Weights of a small GPT-style language model, trained from scratch on English Wikipedia.
Size: 13 layers, width 256, 8 heads of 32, MLP 512 tanh GELU, vocabulary 2048.
MLP neurons of a small language model. Each row is named by its layer, matrix (up: input weights) and neuron, and shows model dimensions 96-223. Each number is 128 + 24 x the weight over its row's rms, rounded and kept within 0 to 255. Numbers have three digits each.
After each neuron's rows, "fires on" lists the tokens most often at its 100 highest values on Wikipedia text that the model never trained on; "fires in" lists the words (lower case) most often at its 100 highest values on Wikipedia text that the model never trained on.

L5.up44:140119114125143131159146114162098130102120107093066112116140122152158135135145130103101141094118036169100125094129162105138183110080134115129127118106113146118131067110138155164125125161107132116141145127147160136096130151108139141128129120137119149159129138151157138084135164124123126143127141143176140130118141147146197100133144081157083103109149097114123125101096182092116172169125
fires on: " and", "L", "F", " later"
fires in: "and", "leseurre", "later", "fm"

L3.up312:173155091117164115162111154143129086103096152111129139150070145124148185148135140113144136128138104119065100156142108088136119148158155134150126152148095147146134132131165180117119116195122130123122111088140150105127132154128156097146104151125081139147134087127128119104112105090103130099117154133191164109120119128138127131109113124116139095136169119102189130101092117106089131137135
fires on: " part", " population", " st", " Republic", " game", " score"
fires in: "population", "republican", "part", "games", "statistics", "party"

L3.up176:144133056144144112132142153143155122156146152133104125124132050171150142147096091170131132062120132130147139130108140129154132118102128152150123099146124120135108150135132125180137105099136134152128142085160084106134128126136126118147095098137099127148084159127132131115095135146121098133095127139142099136114160088164111099133153142139117131117092169145099145108129110149136148089144
fires on: "pen", "Note", "our", " describe", "ul", "ive"
fires in: "open", "note", "tournament", "described", "notes", "alive"

L5.up448:111124144143140105127129116134145130136110109182116134128125112157147117126131090166109106075118063107095115087133124104135117111107119138146110135118175110161146130123160136139120148183120114123144126130142153120173137139111131117122122138135133153144150122101133110120122118134125137137117103124179111140094129116169152123110132101160109084150121110133119122112148115098123150106138
fires on: " also", " still", " not", " 2"
fires in: "also", "still", "not", "2"

L3.up380:173113121163159121180139168118113142101101127159153133141103133132139136122123146138147128155132105100162102139112117127106162119107138115129133132113108068112130130115136168152123113136155168122128120155145108143174119144129162119106153147140142172090125100126138128134097116101121145163130136108148113104128146149174119122187097133149159147156121151152107143095113125096125147120156
fires on: " was", " is", " had", " She", " at"
fires in: "was", "is", "had", "sheet", "at"

L8.up133:139107120153151137107117156140100126139114141118129161159140168109108107110106140125143155135074135133165101099137138134089202131132104102134136124168127079071174151109187145138160142171074135167081141085125144113145119147155162103113144121128113106140090092147135127110095102167153147135187114133129127119118107166174142124096104155142139086126121138123120067123130151112115115132098
fires on: " the", " to", "re", " its", " him"
fires in: "the", "to", "its", "entire", "him"

L7.up459:112110134129125131156121158205075134157164133136135147111131137126094098131089129141095116115158126142134146144119138121092141131131127118163156144125122135088141102122183146157129105146143096099134119153149134129152104134146118100208093127121149129115148161129145095080104122173134135103158113105091140154155164102130103142142126105120123117159151114123111135123150120136112170120118
fires on: "o", "fe", "bi", "a", "te", "duc"
fires in: "microbiologist", "professor", "american", "operates", "producer", "bacteriologist"

L5.up228:182115157118114103129114121155155096095102137155133106169081114150120119093116170112159144093133119110136113109112114095153101109143078136181110168163150109121102114146109159127132123131103140148121110137095145139096095139142132121096118112145121124097109100122104116113122181147143119136107142087146095165101136123138103127101100124132136132132051130109143115108126130127129157120148
fires on: " take", " took", "w", " full", " long"
fires in: "took", "take", "full", "taken", "takes", "long"

L3.up242:136134132093145111120141178137113124118118118117136143095127119138126160168105152127118141150142104138075143119125116137142147139074077134061155140115162123102105085130145174120130126113094134148121130109079094112151113131144127123172124140126118110094158106115117129102123124131133173092167165152112132170153134131118132135136168116129126092091123131121217086113123113104118116100125
fires on: " father", " brother", " young", "son", "i"
fires in: "father", "brother", "son", "young", "name"